config.toml
n_layer = 9
n_head = 8
vocab_size = 8192
norm_place = "pre"
positions = "rope"
rope_fraction = 1.0
init_std_o = 0.0105
final_lr_fraction = 0.0
seq_len = 1024
steps = 7790
MLP neurons of a small language model. Each row is named by its layer, matrix (gate and up: input weights) and neuron, and shows model dimensions 416-511. Each number is 50 + 10 x the weight over its row's rms, rounded and kept within 0 to 99. A neuron's up and down rows have the sign that makes its largest values positive.
After each neuron's rows, "fires in" lists the words (lower case) most often at its 100 highest values on Wikipedia text that the model never trained on.

L3.gate109:46 54 53 50 41 42 53 64 43 53 47 63 58 58 57 44 57 48 61 44 66 46 51 54 44 68 39 48 44 59 40 31 28 73 54 43 57 57 49 52 38 53 68 45 68 48 58 47 67 36 58 57 56 77 46 45 54 49 49 38 48 35 52 66 38 45 66 62 50 27 50 57 50 43 28 48 49 42 56 48 48 51 52 45 61 29 46 46 53 28 50 53 37 56 39 54
L3.up109:49 49 54 41 58 36 54 39 74 48 39 53 28 49 41 37 47 44 55 67 71 33 54 58 36 60 52 42 75 46 58 33 34 33 53 40 62 60 63 56 48 46 56 42 51 36 40 70 37 48 42 56 58 55 45 39 48 55 58 41 54 57 62 40 52 60 42 41 77 45 72 45 52 73 50 60 65 40 42 62 54 63 47 52 62 51 52 49 53 42 62 55 48 66 62 42
fires in: "season", "time", "year", "day", "where"

L6.gate1106:46 40 46 45 47 58 54 56 47 49 51 49 65 50 56 64 50 56 42 56 56 44 43 48 40 63 38 76 55 58 45 65 50 56 46 38 42 61 48 41 58 41 43 53 51 48 37 47 37 40 41 41 47 49 57 72 77 55 50 32 45 36 42 44 51 56 46 41 38 46 67 52 42 48 46 45 37 53 54 75 42 49 32 44 42 45 50 52 60 52 35 57 45 59 44 36
L6.up1106:57 52 43 68 40 50 49 54 49 63 48 42 53 39 47 51 52 43 50 42 51 58 63 56 44 44 47 45 52 31 59 46 51 39 41 54 47 54 54 34 40 64 76 41 57 47 54 53 81 44 49 43 44 35 61 38 39 46 69 53 66 42 57 50 40 58 38 53 55 42 49 52 65 52 57 52 46 56 51 52 50 51 63 48 53 67 34 55 57 38 59 51 40 55 46 48
fires in: "2", "4", "8", "7", "6", "1"

L6.gate1422:56 46 43 51 40 62 43 48 56 39 59 56 33 62 39 49 59 50 62 42 60 56 35 59 67 54 42 57 69 37 46 56 46 57 32 60 68 58 61 54 43 40 60 57 55 43 63 31 35 59 34 59 51 65 57 39 53 58 70 56 55 59 47 51 36 48 65 50 50 48 59 39 50 49 49 46 63 48 43 46 57 46 27 47 46 36 44 49 53 30 57 62 52 42 45 24
L6.up1422:54 44 43 34 57 54 60 63 46 37 45 64 67 38 44 48 35 50 42 52 56 45 62 35 30 35 57 38 47 69 57 26 49 50 50 37 59 55 51 32 45 40 45 42 49 67 41 42 74 42 29 64 48 53 48 58 39 55 47 50 48 49 61 50 57 40 57 52 56 63 68 63 32 59 61 61 38 47 59 67 66 54 40 67 30 29 45 43 50 41 60 48 50 44 29 49
fires in: "local", "family", "s", "an", "a", "leading"

L6.gate749:49 50 30 56 68 53 47 61 55 35 42 46 57 49 55 60 63 44 48 33 49 68 47 50 56 40 62 46 46 37 28 45 46 50 59 40 63 60 61 30 43 64 45 43 54 55 41 43 46 45 50 46 43 48 39 36 65 62 45 52 46 66 52 40 43 51 64 69 50 41 53 64 68 55 63 48 47 66 62 30 72 33 47 60 57 33 49 60 45 35 45 65 56 59 39 64
L6.up749:45 41 71 31 44 52 56 56 62 52 52 43 40 44 54 54 46 50 49 45 49 53 57 52 64 45 58 47 44 25 56 45 64 52 52 47 55 38 50 58 42 41 53 64 33 43 39 45 51 47 46 38 42 66 39 47 47 32 54 36 50 47 60 48 48 73 40 40 59 40 42 51 40 75 41 47 45 57 47 31 36 43 52 50 39 39 52 47 52 60 52 65 46 35 60 75
fires in: "in", "of", "its", "early", "petersburg"

L3.gate832:42 45 51 44 51 56 37 48 66 50 50 40 37 46 49 41 46 59 52 47 52 46 57 58 56 70 40 75 61 51 45 49 53 73 48 45 36 46 42 46 56 56 43 51 43 51 41 59 35 43 47 46 43 51 42 48 38 49 54 77 52 31 50 56 47 42 55 59 49 50 83 49 52 58 61 39 58 57 51 39 56 67 51 49 57 50 55 62 62 44 54 58 46 54 56 52
L3.up832:43 60 49 66 46 39 61 65 41 44 53 46 37 47 38 38 52 44 68 40 49 46 56 42 44 69 37 35 35 44 48 54 50 58 61 41 57 55 57 47 50 47 52 30 50 56 63 56 45 45 44 60 64 44 68 47 58 65 48 43 62 45 44 63 47 53 34 48 49 47 53 39 56 68 60 69 60 67 39 62 52 47 53 58 42 43 41 52 65 54 49 32 55 48 64 53
fires in: "7", "5", "3", "6", "4", "0"

L6.gate467:57 48 56 61 34 29 51 67 39 61 36 46 45 44 65 54 59 77 60 54 60 58 59 33 38 54 38 57 69 54 63 39 40 42 60 49 54 48 58 41 54 33 47 25 37 60 33 53 42 46 59 59 49 44 33 63 53 40 52 54 48 34 56 36 42 62 40 79 36 57 60 43 48 62 59 48 47 56 35 30 48 41 45 35 44 44 52 46 48 53 32 62 39 50 50 55
L6.up467:44 43 45 66 39 50 65 52 44 64 48 34 60 57 45 59 29 48 53 58 55 58 43 52 68 41 55 39 51 56 39 64 51 54 55 55 49 44 51 49 54 40 51 56 34 60 53 40 63 75 58 50 37 57 53 50 64 34 43 54 44 38 46 49 61 61 43 50 56 36 59 54 48 54 47 46 48 53 57 41 48 56 59 53 47 52 65 48 46 50 63 45 60 44 41 47
fires in: "in", "was"

L6.gate186:60 51 46 53 50 49 52 48 58 35 35 45 65 46 47 60 35 40 52 57 53 38 31 50 47 45 60 24 49 45 50 41 48 30 41 58 48 62 38 53 30 47 44 55 62 49 44 41 58 58 47 52 43 63 46 62 44 38 54 29 39 45 48 44 47 39 61 44 47 41 41 48 51 55 64 61 64 49 53 54 51 57 71 42 32 46 55 61 60 62 40 43 58 59 57 52
L6.up186:62 51 33 31 45 48 49 44 47 28 45 44 58 58 42 59 50 42 43 40 41 45 50 41 33 63 66 30 36 61 42 46 54 63 44 51 21 49 48 63 46 62 55 52 50 39 41 48 62 53 66 54 65 46 63 64 62 60 67 32 37 40 44 54 40 37 40 43 58 48 43 35 47 48 39 63 67 62 53 45 39 32 43 58 42 41 54 43 30 53 53 58 49 51 38 48
fires in: "to", "i", "would", "may", "he"

L6.gate422:36 61 52 55 54 63 34 60 62 50 58 36 56 22 61 37 42 59 37 46 45 59 44 46 48 50 45 53 58 48 41 45 66 40 64 41 48 53 55 20 48 42 66 39 38 58 51 59 44 53 37 46 49 39 59 46 52 23 62 39 33 58 51 59 32 56 50 59 62 53 46 48 38 70 46 38 40 51 57 51 50 53 47 48 54 62 61 60 51 49 35 36 48 78 54 51
L6.up422:62 41 35 69 45 48 64 44 46 46 67 50 45 45 84 56 36 61 31 40 52 51 60 47 50 57 53 45 58 51 60 40 53 44 56 48 47 47 60 61 47 57 57 52 39 55 39 52 57 55 57 44 36 34 46 37 53 41 59 44 48 56 48 49 34 55 44 45 56 45 52 55 47 55 63 63 46 43 68 59 51 68 56 56 37 64 55 58 41 50 46 54 41 49 65 49
fires in: "was", "is", "are", "to", "most", "been"

L3.gate1113:37 43 47 64 50 37 50 61 57 37 52 53 40 46 26 60 47 57 48 49 45 62 51 51 66 58 52 65 54 50 39 58 47 53 58 49 55 43 43 38 59 61 75 52 60 38 61 59 49 44 42 72 61 29 39 61 44 49 42 52 49 47 62 45 33 61 47 39 56 42 62 36 41 48 49 35 63 44 58 78 41 82 46 43 42 48 50 50 63 56 58 59 40 54 38 50
L3.up1113:50 41 33 55 59 52 41 48 54 49 69 53 36 37 62 51 59 42 65 43 67 48 66 61 59 50 34 54 42 50 61 58 50 55 48 50 58 49 53 52 42 45 64 60 53 38 38 47 50 37 54 44 59 62 51 43 52 51 55 42 45 43 51 47 42 52 66 39 42 55 46 41 44 63 58 52 42 59 40 49 53 62 69 45 50 45 51 30 56 56 42 50 67 57 65 68
fires in: "of", "called", "as", "near", "named"

L6.gate1088:38 47 53 51 63 39 55 51 49 47 49 56 57 46 41 43 42 42 61 52 48 50 60 66 43 62 59 36 50 65 65 56 67 54 61 40 50 43 42 49 42 39 51 54 37 55 46 57 39 28 47 55 50 57 51 56 50 63 47 56 68 56 45 57 46 45 57 60 41 59 63 38 49 57 50 53 49 45 55 45 72 50 60 63 41 33 56 31 55 40 53 48 50 47 36 70
L6.up1088:76 53 50 41 52 52 53 53 57 48 35 33 65 43 44 58 34 45 61 20 52 41 33 52 64 60 44 34 40 70 47 54 47 64 46 43 56 46 46 58 57 55 41 51 44 58 39 49 59 57 50 55 60 46 26 65 43 65 49 68 42 45 42 60 55 48 44 40 46 62 60 51 45 47 58 41 61 50 62 48 57 49 42 42 61 53 65 48 71 43 39 53 64 74 42 52
fires in: "for", "were", "had", "met", "over", "are"

L6.gate319:65 55 30 67 56 52 41 41 39 50 47 48 40 43 37 44 47 56 55 55 66 40 34 50 50 63 42 34 61 65 38 56 60 63 48 42 42 59 60 55 45 43 40 49 48 55 51 33 54 53 47 47 73 43 50 46 60 62 49 42 42 44 47 62 57 59 44 54 44 48 49 44 48 64 60 46 45 50 45 59 52 56 41 51 49 40 46 65 57 41 57 23 44 41 47 37
L6.up319:50 47 58 46 37 50 39 50 60 59 48 56 50 51 70 63 43 37 58 54 55 64 67 57 40 64 58 36 59 41 40 55 54 50 52 63 57 48 49 52 29 56 52 48 51 44 54 42 66 47 48 62 58 49 28 47 45 48 63 41 42 37 60 51 44 62 65 58 57 40 66 31 46 44 59 40 51 57 31 62 39 48 43 71 47 60 38 51 51 44 44 46 49 44 41 52
fires in: "south", "north", "a"

L3.gate693:64 31 33 58 54 51 41 60 56 71 63 48 42 60 49 42 63 38 46 38 43 49 59 32 44 67 52 48 59 59 65 56 59 46 47 51 38 58 45 44 47 67 61 53 73 61 46 38 41 38 47 52 42 48 37 61 50 54 55 52 55 58 42 33 33 47 50 65 44 60 50 43 58 48 38 56 31 47 56 62 70 45 51 48 60 35 39 64 37 53 59 48 64 38 47 45
L3.up693:41 56 36 40 49 44 54 73 48 54 39 59 60 55 69 46 47 49 33 53 60 48 64 39 49 46 54 66 42 50 49 59 49 74 57 55 50 67 60 46 63 51 51 45 63 44 51 53 46 61 47 55 56 70 55 45 72 54 45 45 58 46 46 42 51 57 56 46 70 46 38 50 21 38 49 41 35 47 44 54 38 36 40 71 60 59 49 60 51 33 55 38 37 56 45 58
fires in: "of", "from"

L3.gate1314:67 47 58 42 41 73 39 60 36 51 36 32 43 61 44 56 43 52 42 42 43 62 36 45 44 52 63 55 42 53 37 52 38 62 61 75 59 55 39 37 51 46 48 65 59 58 47 59 38 50 44 67 50 26 53 59 36 51 41 38 52 50 39 49 41 45 61 35 52 44 43 63 57 55 47 51 57 40 40 59 44 49 65 49 47 29 36 63 41 64 65 36 61 56 53 40
L3.up1314:53 31 54 49 48 50 55 41 37 53 49 55 30 54 58 37 35 29 33 41 55 57 56 53 49 41 51 55 70 59 46 43 43 64 55 59 43 52 46 34 42 58 48 48 50 55 50 34 50 42 44 44 55 30 51 66 51 64 38 56 59 48 67 32 46 30 61 49 52 48 52 48 54 48 44 60 49 44 53 30 48 49 52 56 48 51 53 60 33 69 43 36 35 46 66 31
fires in: "of", "rabbi", "percival"

L6.gate140:50 57 41 51 53 56 34 50 57 53 68 61 46 48 59 69 39 59 56 61 67 55 59 42 47 49 47 47 65 47 50 42 50 54 54 78 63 56 55 48 40 52 65 42 58 20 49 46 53 44 48 59 51 51 57 45 55 54 58 52 46 38 50 50 35 52 26 62 52 36 67 57 57 57 68 50 51 46 50 37 61 63 54 54 54 50 43 55 50 56 39 34 38 53 58 56
L6.up140:39 61 42 57 39 62 44 59 60 66 44 42 46 73 41 56 45 49 51 59 40 51 55 63 44 62 56 54 51 50 55 41 33 41 41 51 63 49 54 56 45 36 69 58 40 43 52 52 54 43 48 47 56 51 53 37 46 48 51 52 32 72 41 36 58 78 55 45 41 54 55 39 43 44 42 42 49 45 30 51 53 56 55 50 63 52 54 50 51 78 46 37 31 68 55 39
fires in: "first", "the", "time"

L6.gate1060:38 42 41 65 49 41 53 38 53 48 65 50 56 41 40 48 43 59 47 56 61 39 52 60 52 57 53 21 58 49 49 46 61 46 61 60 51 31 46 42 58 59 52 49 44 58 38 45 44 38 39 20 50 49 37 62 54 48 54 54 46 47 39 40 43 39 35 36 52 56 66 38 59 50 47 52 50 48 56 52 51 44 51 58 31 37 50 40 45 50 66 32 55 48 69 45
L6.up1060:62 46 60 57 51 60 47 66 49 51 58 57 60 42 63 44 50 39 54 56 50 52 34 74 49 68 61 42 49 45 45 47 64 47 53 57 70 44 44 59 40 61 59 37 49 48 53 63 48 38 51 40 53 69 48 51 50 60 47 46 47 39 45 58 47 47 48 35 41 37 51 55 46 63 52 65 61 51 43 36 58 47 51 42 46 62 50 39 49 57 42 60 53 47 49 41
fires in: "most", "a", "an", "very", "so"

L6.gate142:75 53 43 39 59 43 59 40 39 48 62 58 42 62 60 32 68 49 63 69 67 49 47 37 42 41 56 37 41 36 37 39 44 60 55 35 67 70 37 32 38 46 42 44 63 45 37 38 51 60 28 53 41 65 56 52 54 38 46 56 59 54 74 33 38 50 42 55 66 51 43 61 51 45 69 55 53 42 54 54 46 51 62 40 57 65 48 62 45 59 44 51 55 59 39 56
L6.up142:31 53 49 65 44 44 66 36 50 49 40 43 71 47 37 42 65 66 39 49 58 28 53 43 45 39 68 46 27 58 49 41 47 63 53 59 47 51 49 42 53 49 49 68 51 41 59 42 40 45 39 32 46 52 66 53 59 42 44 55 54 54 50 55 53 42 54 51 47 61 58 54 57 48 62 63 45 57 56 67 44 48 44 36 64 29 59 67 54 68 42 54 48 68 65 55
fires in: "the", "first", "following", "his", "upper", "next"

L6.gate1395:38 42 36 56 47 36 66 38 47 44 28 45 33 49 45 31 51 65 60 49 59 52 54 36 55 73 69 35 50 54 55 50 63 56 45 57 68 54 66 45 47 51 53 44 53 60 36 61 44 51 61 39 50 37 47 50 49 36 58 58 61 47 62 37 45 56 53 53 69 31 44 54 47 53 55 58 44 55 44 54 37 59 43 46 41 36 55 41 48 70 65 44 38 48 30 49
L6.up1395:56 46 52 44 63 51 55 38 40 54 62 59 58 44 41 46 37 51 46 36 37 43 56 38 43 65 61 54 44 65 57 55 67 63 48 48 50 42 54 55 58 65 55 42 44 48 59 57 67 38 59 46 75 51 54 40 60 43 56 31 53 78 47 34 31 53 51 48 59 62 54 53 40 52 26 62 54 31 62 42 51 50 43 43 78 50 39 52 64 48 39 67 47 47 59 35
fires in: "a", "as", "an"

L6.gate320:67 70 32 53 58 64 50 57 46 46 36 66 55 53 64 40 61 49 52 41 56 56 64 57 68 51 48 42 38 49 55 43 44 34 55 58 57 60 46 40 49 57 44 58 62 55 61 58 58 40 56 47 47 39 47 47 52 54 47 56 46 58 52 30 57 65 46 62 52 68 57 29 45 65 58 52 54 34 53 44 69 42 47 52 40 54 52 38 43 57 82 51 32 44 49 42
L6.up320:54 40 48 43 50 62 47 32 68 43 79 53 41 51 59 40 51 51 49 55 48 28 43 45 61 34 60 48 48 60 55 55 41 45 29 62 52 54 53 43 45 43 58 39 47 34 52 73 44 35 50 46 65 35 43 42 51 32 50 42 53 58 49 45 30 60 46 70 39 46 71 43 60 33 42 64 56 46 50 38 60 63 44 31 61 38 42 46 30 36 70 39 36 51 54 44
fires in: "by", "and", "as", "to", "of", "then"

L3.gate183:49 43 49 64 55 50 47 60 43 70 45 50 54 59 50 40 49 58 53 62 50 46 43 46 61 55 48 63 49 61 61 47 26 49 55 29 50 59 66 58 36 48 39 53 56 43 51 48 47 50 50 31 44 56 60 41 45 58 40 66 53 46 51 47 53 55 58 54 49 45 51 27 41 44 46 58 37 60 38 45 66 64 71 65 63 40 38 36 44 36 39 69 53 64 39 55
L3.up183:68 47 61 63 52 51 40 67 44 74 68 41 51 40 57 50 45 46 66 47 41 31 42 62 69 64 33 65 47 57 55 63 36 61 50 61 61 47 45 45 41 32 43 49 36 48 46 44 51 49 52 37 46 48 61 50 62 50 75 54 36 52 62 42 53 42 44 49 59 50 64 40 29 55 65 39 42 45 55 45 38 69 47 43 40 42 55 45 57 44 42 48 69 31 51 37
fires in: "of", "for", "in"

L6.gate852:62 47 45 38 40 53 47 35 52 55 28 41 64 30 63 37 53 40 49 64 56 52 53 44 55 38 45 44 44 66 46 35 43 46 47 59 67 59 64 66 47 52 43 50 58 58 59 63 62 47 49 40 65 74 53 66 58 45 47 47 51 49 55 38 50 40 56 39 48 54 44 48 29 45 59 37 59 52 31 54 58 60 58 59 49 76 68 50 54 35 64 20 63 62 53 58
L6.up852:44 36 47 44 55 56 46 49 24 53 24 48 41 41 52 48 37 29 42 61 43 50 42 33 48 53 32 33 47 52 49 41 36 47 38 42 54 61 45 45 47 48 41 45 45 51 43 54 55 42 48 45 56 57 62 60 52 48 51 63 43 51 34 33 52 67 48 48 58 37 50 58 37 44 63 31 60 51 52 54 49 48 71 60 44 53 45 46 59 44 65 53 55 58 52 32
fires in: "he", "that", "which", "who", "position", "group"

L6.gate1244:53 46 57 36 51 46 56 49 37 47 55 39 33 71 50 63 31 51 35 50 48 31 50 30 73 59 62 47 41 69 59 36 49 42 50 48 54 56 30 30 57 54 49 55 44 35 45 44 43 55 53 45 39 46 59 61 59 45 43 31 39 45 53 52 40 55 25 74 47 48 73 62 50 45 50 44 43 55 40 62 44 47 68 42 34 55 43 50 57 49 71 56 29 48 57 62
L6.up1244:51 39 70 40 58 47 40 46 48 43 53 46 58 49 48 65 53 45 54 74 28 45 43 55 33 58 56 49 36 45 59 27 59 47 55 64 54 56 47 40 55 58 42 45 46 43 30 40 54 47 56 44 56 52 40 44 54 52 50 41 54 61 42 35 39 61 40 53 61 39 36 41 60 50 55 43 51 46 53 53 51 47 52 56 58 44 47 54 53 42 40 67 53 44 54 57
fires in: "the", "as", "s", "deputy", "of"

L6.gate329:41 56 32 44 41 54 47 37 56 49 68 46 27 50 60 27 68 49 45 29 45 41 64 50 65 43 49 42 41 49 54 47 59 39 54 48 45 31 58 71 47 55 49 54 61 54 45 64 65 46 39 52 56 45 58 41 37 55 54 46 47 41 60 58 39 67 51 43 53 30 60 58 46 66 43 52 46 34 54 48 60 36 48 46 37 40 54 58 53 33 46 39 43 49 45 54
L6.up329:46 47 82 55 58 58 46 53 46 75 39 55 35 51 30 35 54 45 58 42 48 59 39 37 40 40 47 41 48 48 50 49 61 33 48 74 44 41 37 35 46 26 39 23 59 70 72 44 54 58 51 39 68 51 54 48 33 56 59 43 37 50 60 59 51 51 54 70 53 53 59 46 63 50 42 46 36 54 62 58 44 57 38 45 70 37 58 34 54 43 53 63 42 37 37 50
fires in: "a", "the", "great", "an"

L6.gate940:51 67 43 43 49 58 47 42 59 64 59 50 54 50 52 54 56 54 55 53 49 48 42 40 60 44 31 71 52 57 39 61 58 48 48 51 59 64 55 42 55 34 62 50 43 48 52 42 66 53 61 72 43 56 56 47 69 56 39 52 69 55 51 53 51 51 51 66 46 47 65 45 29 47 42 58 56 34 44 46 41 58 56 65 44 62 42 57 44 51 54 37 71 48 37 48
L6.up940:73 51 64 56 54 47 37 41 45 49 42 65 53 61 45 38 51 42 52 34 39 51 41 56 34 46 65 42 57 56 51 43 59 42 55 43 49 51 59 40 46 58 51 42 35 42 36 58 49 52 51 49 51 43 55 37 50 50 51 54 60 53 33 43 50 48 33 46 39 50 55 48 54 48 55 55 52 67 55 49 59 40 52 48 61 61 36 38 50 47 57 58 53 55 66 72
fires in: "at", "above"

L6.gate233:71 47 27 45 41 57 51 51 46 49 65 49 58 54 71 48 54 54 36 47 40 56 46 51 58 51 62 39 46 49 30 32 53 25 39 43 53 55 43 40 56 40 45 66 61 52 44 55 46 33 47 44 45 58 35 60 56 32 47 31 39 65 42 46 33 51 40 68 49 70 60 37 53 57 57 34 58 29 69 62 44 40 45 41 33 48 45 59 39 53 59 52 35 52 67 41
L6.up233:58 45 54 46 52 53 64 47 45 55 43 60 58 48 53 57 53 41 50 56 57 58 37 49 68 53 72 39 59 34 43 60 53 35 31 41 53 55 65 36 42 38 69 51 50 40 57 46 65 38 61 49 37 55 51 44 50 42 58 44 38 46 54 40 56 47 52 44 41 46 35 42 45 48 64 51 49 43 56 60 46 42 44 52 39 32 56 58 51 54 52 50 46 39 39 51
fires in: "i", "to", "not", "you", "t", "we"

L3.gate1279:46 58 56 60 60 56 47 45 54 59 49 42 60 44 54 50 62 24 52 35 70 46 57 45 45 43 72 60 51 54 32 36 46 48 53 52 58 57 27 35 63 66 44 65 63 56 54 62 43 44 69 43 58 46 61 52 40 60 41 46 56 67 52 21 39 52 47 40 49 66 58 42 62 44 40 59 36 55 54 40 46 60 58 55 72 19 51 47 35 48 48 51 54 61 52 39
L3.up1279:45 55 46 63 55 52 78 40 48 51 34 49 61 62 64 61 58 44 47 57 47 37 71 42 41 57 67 50 33 28 42 48 54 63 36 51 46 57 18 46 58 41 52 45 42 55 56 47 43 42 57 47 46 43 48 54 51 54 60 53 55 55 41 44 44 56 46 54 64 39 43 45 53 55 33 66 55 58 45 40 45 52 47 45 48 42 46 54 38 49 38 47 65 69 40 46
fires in: "that", "of", "so"

L6.gate544:42 56 38 54 32 44 37 55 51 48 47 54 54 46 56 55 59 54 46 43 47 46 57 44 46 43 52 45 52 52 46 36 39 34 50 53 46 53 56 50 54 46 48 53 36 38 50 45 53 50 48 47 42 40 44 61 48 48 48 48 45 61 57 53 48 58 53 47 50 40 52 47 50 54 35 56 36 52 46 38 43 35 55 44 52 49 66 75 52 64 67 63 67 41 37 54
L6.up544:48 39 58 43 51 49 46 60 36 26 59 43 69 30 45 43 31 66 37 65 47 68 59 56 51 64 52 54 33 57 56 50 35 34 50 53 41 51 62 48 46 43 45 48 55 56 42 39 67 63 44 46 52 64 47 47 57 44 63 53 57 56 39 47 55 41 43 55 41 34 54 33 69 49 49 50 58 37 52 37 62 55 45 52 45 49 66 60 59 43 47 50 48 51 53 52
fires in: "on", "in", "emerged", "was", "3"

L3.gate280:69 51 47 62 45 43 56 50 47 58 42 50 60 29 38 33 30 48 56 45 50 49 32 53 50 53 50 68 49 45 54 51 72 45 44 57 45 46 45 54 66 62 49 57 56 42 52 34 52 53 55 44 57 58 54 60 47 35 59 62 52 58 39 45 19 58 63 61 48 62 57 29 67 55 40 59 38 45 44 34 50 61 66 47 51 27 45 44 45 48 63 41 44 48 55 39
L3.up280:57 46 50 64 38 38 57 68 35 59 43 57 46 50 54 45 57 67 72 35 42 53 39 52 39 54 41 51 50 46 56 60 45 54 51 37 47 40 47 46 41 57 48 40 30 60 55 59 50 43 57 63 56 52 51 62 39 51 53 67 45 58 47 31 52 63 44 41 48 45 44 28 49 52 57 41 56 53 38 42 61 24 39 67 57 40 57 40 57 19 46 52 49 41 47 49
fires in: "of", "are", "were"

L3.gate376:40 28 48 41 63 56 50 55 46 52 44 39 53 45 45 64 60 47 56 57 52 44 38 57 51 47 45 55 31 45 54 61 32 28 55 37 48 60 52 69 47 41 59 55 47 57 57 53 67 38 45 31 56 56 52 52 40 53 49 59 54 55 48 58 57 57 62 40 57 53 48 36 49 45 47 61 51 42 37 43 55 51 57 72 38 65 59 43 63 64 45 55 47 57 66 41
L3.up376:40 39 40 47 87 53 43 66 54 48 39 50 35 55 58 63 72 37 49 70 48 53 45 48 54 56 37 63 39 52 38 65 55 57 48 34 40 38 55 45 46 45 55 66 76 38 59 43 46 31 54 46 48 60 71 43 56 46 62 34 34 48 63 51 39 57 59 39 41 32 59 33 63 53 48 66 48 61 37 44 39 40 41 69 48 71 57 36 60 64 53 38 45 55 61 41
fires in: "he", "she", "from", "at", "as", "to"

L3.gate589:59 46 49 51 59 66 32 73 45 51 46 34 32 39 48 63 70 32 63 49 63 44 39 32 29 65 45 60 74 34 58 61 41 56 49 64 59 42 33 64 45 64 32 50 52 66 46 40 48 55 43 62 50 49 40 65 51 46 42 52 55 37 62 51 32 63 51 49 43 55 46 51 42 45 58 78 59 48 43 51 48 53 47 39 46 44 47 50 52 50 51 46 68 36 59 39
L3.up589:40 52 58 64 54 32 42 53 50 70 37 24 48 48 51 55 44 57 59 46 61 28 63 49 58 36 62 67 50 65 46 43 66 52 59 55 52 45 31 49 25 60 40 52 45 59 46 46 57 64 27 46 57 42 34 62 46 52 50 45 40 43 59 40 49 47 47 49 41 33 49 47 67 40 24 44 45 61 39 67 53 40 65 41 64 48 55 55 41 43 40 43 71 38 61 57
fires in: "of"

L3.gate397:59 59 50 57 45 36 54 59 42 42 63 72 59 53 49 52 35 36 62 62 52 57 59 46 51 66 57 46 39 49 51 59 44 56 57 54 50 57 58 50 68 60 70 42 60 41 58 69 59 49 49 64 51 62 61 69 39 57 51 45 41 55 50 64 64 41 53 42 66 62 57 46 62 61 35 55 44 50 47 57 59 39 57 45 52 44 58 43 53 54 63 46 34 43 59 46
L3.up397:54 59 49 52 56 44 38 48 52 62 59 61 48 47 25 54 26 44 51 66 52 52 45 54 57 63 34 49 65 45 57 44 58 69 43 58 61 57 49 61 52 50 52 43 53 53 46 46 53 56 50 66 53 60 47 65 33 50 55 38 68 38 52 48 35 56 47 48 38 65 38 37 69 40 38 43 43 46 53 28 36 58 64 60 45 45 58 53 56 64 74 50 61 46 56 62
fires in: "total", "votes", "won", "with", "all"

L6.gate607:66 35 47 38 46 44 42 32 45 64 46 56 58 49 46 52 49 48 50 54 62 55 50 32 54 42 45 50 45 50 55 37 40 58 50 54 54 67 43 36 62 44 39 47 65 44 41 52 48 53 28 44 57 35 37 54 41 35 62 57 41 37 48 33 59 54 47 54 24 63 50 49 48 35 48 39 45 47 53 37 61 58 46 58 57 55 52 36 48 61 50 63 42 58 43 59
L6.up607:51 55 49 40 33 49 52 47 59 50 48 46 58 65 44 48 53 51 48 40 46 59 44 18 61 49 43 42 43 61 65 64 38 50 47 54 37 44 35 49 54 49 62 44 61 32 48 58 52 45 57 30 54 50 57 54 54 56 38 65 53 37 54 61 42 66 48 45 47 63 35 55 42 70 43 48 37 47 43 52 53 52 32 51 62 57 61 68 33 58 57 70 34 43 61 43
fires in: "by", "began", "in", "of", "begins"

L6.gate1408:45 26 46 52 50 60 44 54 44 57 57 53 61 43 45 47 49 56 55 47 58 51 35 41 55 60 42 50 55 52 57 65 58 66 62 48 65 47 61 52 49 46 61 51 72 52 42 53 56 37 55 46 66 66 48 46 38 71 51 62 46 44 37 26 46 47 33 57 83 52 51 47 67 64 68 47 50 50 51 65 54 58 39 59 50 57 51 42 52 38 59 39 46 50 37 55
L6.up1408:53 68 39 40 68 52 51 45 46 61 30 51 52 53 55 38 43 42 56 37 59 65 44 44 64 38 71 44 40 60 54 64 50 43 54 44 50 40 59 53 53 34 75 61 57 39 46 67 44 48 60 33 41 57 52 30 59 38 53 55 45 43 55 33 54 76 48 44 54 43 57 64 35 61 61 62 38 51 54 39 57 59 50 70 61 43 46 62 47 53 45 66 49 52 51 32
fires in: "he", "who", "she", "what", "they"